{
  "n_kv_head": 4,
  "norm": "rmsnorm",
  "qk_norm": false,
  "attn_scale": 0.125,
  "tie_embeddings": false,
  "extras": ["capped logits"],
  "init": "normal",
  "init_std_down": 0.0037,
  "beta2": 0.95,
  "weight_decay": 0.072,
  "warmup_steps": 340,
  "decay_shape": "sqrt",
  "doc_mask": true,
  "steps": 7187,
  "dataset": "wikipedia_en"
}
MLP neurons of a small language model. Each row is named by its layer, matrix (gate and up: input weights; down: output weights) and neuron, and shows model dimensions 32-223. Each number is 500 + 50 x the weight over its row's rms, rounded and kept within 0 to 999. Numbers have three digits each. A neuron's up and down rows have the sign that makes its largest values positive.
After each neuron's rows, "raises" lists the tokens whose logits its output raises most directly, leaving later layers aside.

L10.gate289:443523458447561459485432499482602531534547463477460568447498508530452563509553546537530527500440480510556556569492488549475561506617351628416554499487492525577442558577528473394483586565500600571596430592516446477413507542464566497445443508439573562473481549496495494557429480497480585473465485432515526445499489467513526443377502398454580452467511519414601473434458556593507532506532603485468450541506489533443519500488546457466497486516530533469539502446473583522437529459520572478467586529579554497467479419478455502478572511565512455503471452481510453430517597504537509544
L10.up289:537436510384489498450473471543569568475520558513434591577535530544538537514478503511508400512516470488542494506498548498594534444524530541451424536442431480486472451526487476515586535559481526505617568506490447469502480492413520464336505580481461500469432583518497484525416521503511464496478486460474488588559439490559594532468442404409529396439561483538448523549583473517408460545541483474538523478509526421524506479531551532410602534523545541458453607433433573498440586499555475548460543445521523550460553501477503572500464495464475470536483527468547465474482501396497489533
L10.down289:479400497521551480470517503481583488478589555530523475451550447572485447474518516499457524483502499435440448547532480515512493525508488487540472421447408504532612492603484552533576459456496547409481539429457547409541536476447496475565467554476474519508455517565523489512530573517531492415567378493463528550526352527473521558428608485497445571572534537462470476489623432482490575571498527558509341481508575496501524600493438453493506468487576455502398565542514469518422437482423513452448572472448469502458570642566522531519532604485510476497587601478543532595508446469536493526
raises: "ing", "ical", "ication", "es", "ative"

L3.gate415:437446493442497525499570499466485597489505470465440357507570520501491500579538533427502452550580529469516524599485517467522567540562535489455457512465458529571472395494478527466484562491520557509497426464493469476511470497461506521616423404560484505474548557522480474534455551525492511477493449464490518531582504506439485429498508500490405448385461482489505484485541482523547538658363550674458558519516473448523557438518563436456483543493568453457472521466487491483398456575455454523427462530564426499467544506394370490569551491452536388450495490531483542504609458420447482449
L3.up415:488417478423490567477581513486479592537527495418457416453539563519462462527545540401486423461598502556456508519510448447521510612524562505478490587469512454517517430528486522470461548520491588485456441471421510421477428481468513475560502367571480430512558471546495463456472527524566532497492467521481536526593533480530539463573441522454457489438439524505506485536545451502559493570411533664529553487555457463469438412421562497410467569495531524456553467519442484498436463434510490524494413522514450475449573523527347526571551453523392459373487512529531605496569461527556533493
L3.down415:551488407614554517497493481482371427549506578502518534514455563501526531511468506447445515461527516495461553552391515490500436530421447563461479449513529518451537587471386457460507503518525497491426495518442455427545537489530560431459574449500485420554466452525528475444520443504590555555463594443448545501470529445551516483492527490432449543579499447503492456464506500527507489412505431418550481518507547440524437499512534512569475418516397548544617453543552433505544520440527497430532451443430485481429575522532576532460446435541374564504458489539515477493515585566563562604
raises: ".", ",", "'", " in", " and"

L12.gate63:440490512477532441503498508552484505589450486379441542520391498479500479585505510570526514609563513458467488570543479443528545491623524500594461475400470498534427563477478548480498521513528545465603426410550471457520451566494468450462438457476473635488424561569535535528476411515509480509555491453495451450548405507543450518543573397370539482544536553543510504491446476496528442527586455472499549518546548522476472479411438507483553480494535517388487480562458527505485555499517456516420457488556496468580460475531426515470526557522554495576445499522466501475500514527547524481
L12.up63:437486489500486532465448442513427500523535479544504511512478525530446465484477510504501566527447614433475369462576459515584542474451526579460484472513529521511450576410425556489524411526639482561462448487478469543517459511491468427498517556519472454544474451512415484516542445519488530474534477480557514484510451418435523407461535400574605431497526460594540460575409547517408513496567418489440492557550407558523579542523562487484508432384459510493498472581506551531482518458549476550607540478556546426451473465464517484462526505477589517449510558587543437529560555484425548508
L12.down63:504473530592567477553473445490512490520494466470566625498542567554443528511475444480478537495516516516451502395525579537500587438517516466455476453472437488533519416554500469485369521481523612536569546460564456471577587549408427475452519570401549450386559462546506507462542561486475619546526484490494515553463542465550460559559591555563459534559475589542524486522524478514501566543504473519463445427514530633466500479529450530522411511473504493507488489543525444551420500534540539523466509474515516519425518497635582552454462496524535525498505510408464421514484468432596383579
raises: ":", "ing", "es", "ical", ".:"

L12.gate332:507577470498456417564478479563534495345462517493420455491379560513520454492501444509570574523482494467567492504525563475583531612504455499463610476501512381521379505493536509510471628510565470599549431534484425510384595524507447484468467507457529445583481485453463565546469518507483451470495512425487491553471480466489429515503481482548511457419402493523540505529547523467657482512480535491478458507577449507450530532493578387420459438545472586544452551543497498432516621484500460483424510463564580422434521475475465531518603526486486451588421531441520474458543526456474575468
L12.up332:482473436458512497566483462524503468588431401533489474542471441443441513477515593472476554667522566492414465499462520497501580410457510477541406424544554547428469538495465536569426551506546562556566532557452508460546538455417505424575453478447580481507592490451432429507556434525473521539427495450495505591467431505445465426492431494531451446491502547379553476441488597518417510469487553460428493509469526473489433560497555500492521589599528611450475505538557458410550459422413512480619498498495502494489539486471487500548454410426525474532510470421511500511482568489504576518
L12.down332:488658475586402484540497453562510469508540538457490489589406451550500563512534417536510533483441464481523531461596481557554518513499450509458486484498545492536548533469508441445507535546510375580594549554540582474446413506544578426483527513472519467502611462455538557453423507508419442559490639485522596609442523518485437547523459463519540511473503482476549467518520500477563417459494534464588482459562457518357603542465514487526472426430357581522484476519528411501494490496500588447436488504500489456481495474477433446511567506542458554504484518500518483436578498490481616484
raises: " it", " they", " there", " he", " these"

L2.gate409:443518431496563416528434535475544591441498537478432446545440502425537500572511468607586556498492437424569629498551478507504553601553462472572540522590506476442470473488497516506471454471459523500517523500558530500504507477511444517569338549491476440471506482504517477509482586485445466461515434501493505506457490506438442442468535524544490432483530514515521478489561477466573589511414471510513474473455547461479620451410569465513509570476490508574570597475487593501427452561470413442530560473571422537513478499571385492474571558598615398495473541561513516494552506448423526453
L2.up409:490602469504513444531509524493522635424501522489444463493413523442486473550551489577514562461527489534533567560586478503528519603547458507507532539572491425490454438516460497474534430429479541503485504514548491487469470497511438535577371477433506447417506476568501465494500509476492476443421438573428560514521476441538521503481535550481533471467536455545485514469542441505607558497425521545501481499599495401442613475468610475456466519469525505563591529448432621550471478556506429505490523497546449482524490504580369452421565508578566406463482546564492514494571446456457523449
L2.down409:475504497468452577445522503529424340524468472527547507476557519560504552439508516411476439455523537525403437492443486487485464452469565505467509517400560521530532534500519529485518520513549510482534501500464447536530478511485526491438616446531525564495476475425455434455506463518514543555536579456551529517538523515556513500540444481439485571561470453487489546504490471585454480520578535477470483562553510562545417504532470537521511461533531522473466415546600414447559501378533473547426457502448529469489574492447594541554429409392357656506547462418478484502491522546541516535
raises: ".", ",", "-", " and", " in"

L10.gate500:495588436549532467596553475516476517458450498451475485500431469575522470430470436615567638584498533463497429472512524468528543497485450522520508487492524385495387468478478556401547519538571375620566505583489492481404571466530399461545464461494480423592474487467461517535524553522487518585459552442503501475468524473500525426442466487548547463384445429450580488506518569534654482414463580449483460513559468493473467476500559459436526503478485578483432602559546475498480564501477511417494499469545519437457469408482458588527501499476489498507430514536538474433481609400419551453
L10.up500:493536486566486540582468469537600491432528451502441435517447488526462491517520492456475530595535567519527421522499517471588478487476586458512582503475536515503454571487421490585420611625560591551459458560458489531456525450465448437555476498438552421512545479454487473570519597428539543552421563451513502574386418507463517521548477565540491484451516530488529481466476556447485556548525523490435479415528458530472410567553474521434491527496475541567495459515442463409526538486531474504532512459540567509504598573526513579532431467426513452538449559401394561479560455507525509552
L10.down500:461635498523404479546484398564505445531511486419496517520382457520503552505511461519502541487428524568536480501551462541502497540500507514501505546484505497510491530423558461529513549529506397592529491547618523484472484537520613438453570459489492489523587467507489569496435480505471472513529554497523620582447529467499403504532427476501559507451571493520566454501540460533595361414546530501548503458538486554354558579553535485508489403374426581474477419487483432539506493482481531437485459456509501473463532465503437395512614469464482606503490531474551445395626528485521583459
raises: " it", " they", " these", " there", " you"

L12.gate237:461600540486570481520521519569555533563521479416437565593480480479491573488474566554438530405397520479522478521483459451497506546490458445549537517402430497549479504542487464494582489546482580542560496473551515458505518454498577490525397446463537482544522452438486461552497449425577497396543478531510519475547457508421622451499513431478384508524450493551553591490437511442433496543481544536496557554524398510492517408523514389398582496528585439440478554462490550418529482481496500396507470558534539472539437583453434467525450542525570447520556556487544492476558477480450546426
L12.up237:510617491553427503425510438441399441479489399536525482568511541457600510525493495505513523436508514407440545455450519517464447469528527551506548575415509487508508510454519500466429492495464491433507506377527500506434478530596465572536503569584541480526540518504635500456498498557540577374440510517540498537493437434470568456527473562396522524533488544426539450464554367431540482496535542507506515568554543458494559523572461427537556590466477472405450503476537521544340565502529447437537496511521380488525519509614433515464561506368469502515480518530406529462462538485519472516
L12.down237:561497499432537533528500387510500540512557498473594453406513540439541507409529498515373516520580591456418466439522446603547478427450470466482429486555486481524510496504587496451391540567395547478538513470473498484469466431601546466517433439557488473494581483450510520474519529446410654482499523561531436553459507514516480472561521500472484462538503466573466495585548422526468410459458380515460456581495440465543511476487562457465506480500469474457502524544520487419557586470514517520466439516531492505577376536517566473496474473547519473528464527445489565493500544465555600434
raises: "les", "en", "ains", "ard", "le"

L3.gate77:480491411541484446424504545496585514406574580489550451504474474461490520474519568442536554571501511455430553504519557512564478446472434457485604542564490495520462568512513459448445457396492576596429393422431493466514523469503560509538465380434458475568559479468525469520491488564507525534501631396500536618518480451562582456479490465536461516472455554509395433493506507470504436554549466453466543403476526524429463457324495431569544514566455518573565539546483476483408451461432463464529450496448421506442466481499452400589508428513546498514467491524472575502539530440473541502
L3.up77:532502434486446558520566518475548521548530522473459509456420610590598440582534422517485417533529539473508483518420524501478531421590459445563508513505506560486407416495517498405475433477557521505517469477566539481490483447476435504550532480557593507413458492409515492573553515552530471552525381567506543547520434452513470521546539561506466478414493542483528516587551454541460563491441537523495552533536560463429484430456431524513664528510562461512466467517545469424476588561487522523466616463511508504484489449408427497443526533511534489495474574502560511498416408399506459498
L3.down77:529514331608554454476393493510465477479504452542544542567509452470457609482487546461483533414568539527514507478284526538523510474475478528484428446520563491427516551519513475542493526519484535521301405409488433494557530473537529456492473514466475455547525518499539468469483479495514563528460526428458548520524499463510552491436497407491518512665479518468553419399512505526475487423520468456532490433469524358507545509590531509476491434533458545483533546544518498475578455489532485478543437508497441489452504496521545448491502467481482450524377454487462495483532577544526491591
raises: " to", " and", " as", ".", "-"

L3.gate7:463461526462475419536472436479438463547490424526528446473408557517528494502520484508481508504504525416549547533494499508581426514546493504507499592484447594683483535580520474455499461538544458449532460538535434530595492543510408623513421547459648465560565528584491500472456599462584457493523490516582438471463534518528508459470488539458447484408502578475401560510563517577516514551490464513475530503479446520463539361473473427436536533451486476598605465533549531489382427483547449473453601530449507464524586533547485482466591499428523450493517520399521419555511462479447435469
L3.up7:459456553533537595461465453500537512472535518472564464469501523469448523575504430475550383342450478522499512503517553535497481387451530550470521557452456572425516487461601454563421543476438467478509539469426518430484546560511463554551541504527461624493497451375503518528488625518433497400505559606518546532448539501479493498508506603580475510448451478508453387546528416488486486500507473537503562509436562598483437451454488496611525439508492503503515503561494469499456449521471517476451491609390451561511463523467535512506544515453467625488550492613547512547487441542465435496
L3.down7:511477354571524494501505548457516434505414556563436541542538489507481543480455507483511523385530540627511496452340553507538492469457469558500403492466604484469466522534450494485486567540436496506325439478429444493507525452580558462478503575544475518519588544431605421528559456482506521551441571478440540481507482467563525387512449463488457511548538492504533495443540481539410544423475398457456493498504593385518504460559547470521530396608459505492507572456532463584496487500499526531570456490572527538439494448487514537593484472471464451517439480553486464518515542517591522512
raises: ",", "'", " and", ".", "-"

L11.gate114:466536611537590446459437489590457573538479476527403492495599336470504482554557551555539491513483490520590540458607487449449478521536528582497556451555464507561442603491456523519440562605577479530460498569611487517565408538511433542459470445453504508548489480495531484501516507400546562596527456438503482450600524450509540445539545505565530428574522483495502574462515471571507516461543585480473509499474493497449660452518557516464498434387537482450481489472478514416438494562512483505450470504516530426503480499523461495467538555465549466534490582523596384448586437497513520465
L11.up114:392555598541631482538505502491481444541451422533517482545524489503512458505577543573456477663496549439478504552458433489524540442427462566529502417591473503459393524396421525533442519562441533535502516519500408472476436519502532444506523392553542420518557496426521475396519506442483457485513444498426501626460479417466468458424493482627513391458547510569540442496538564554551564408486519465505501527495559510410481524579525508453453466410573450507471457558554456494466533440481549511560469488570503542528421470563458513429473519512453457512457485486491442417519533554525470493
L11.down114:519561517539489471551504543459491486499484543502498496610419471430529555581473505560530465582458551449451466462474566482488502484528418521436475458509460441569447518483454587508526502567586568620537531507515415525472443496520554405458552434407464460505577478521605556492388494539475480486502511505530607552426446415519476455450504525429531515522579467533488498458499450532539515457652487450536482502541427457392490523521539525505423521500452475559395500618529492542531487436457505414415586508520530507528463588526439524516574484410444493530452556444505534435617469521368542545
raises: " they", " he", " she", " \"", " it"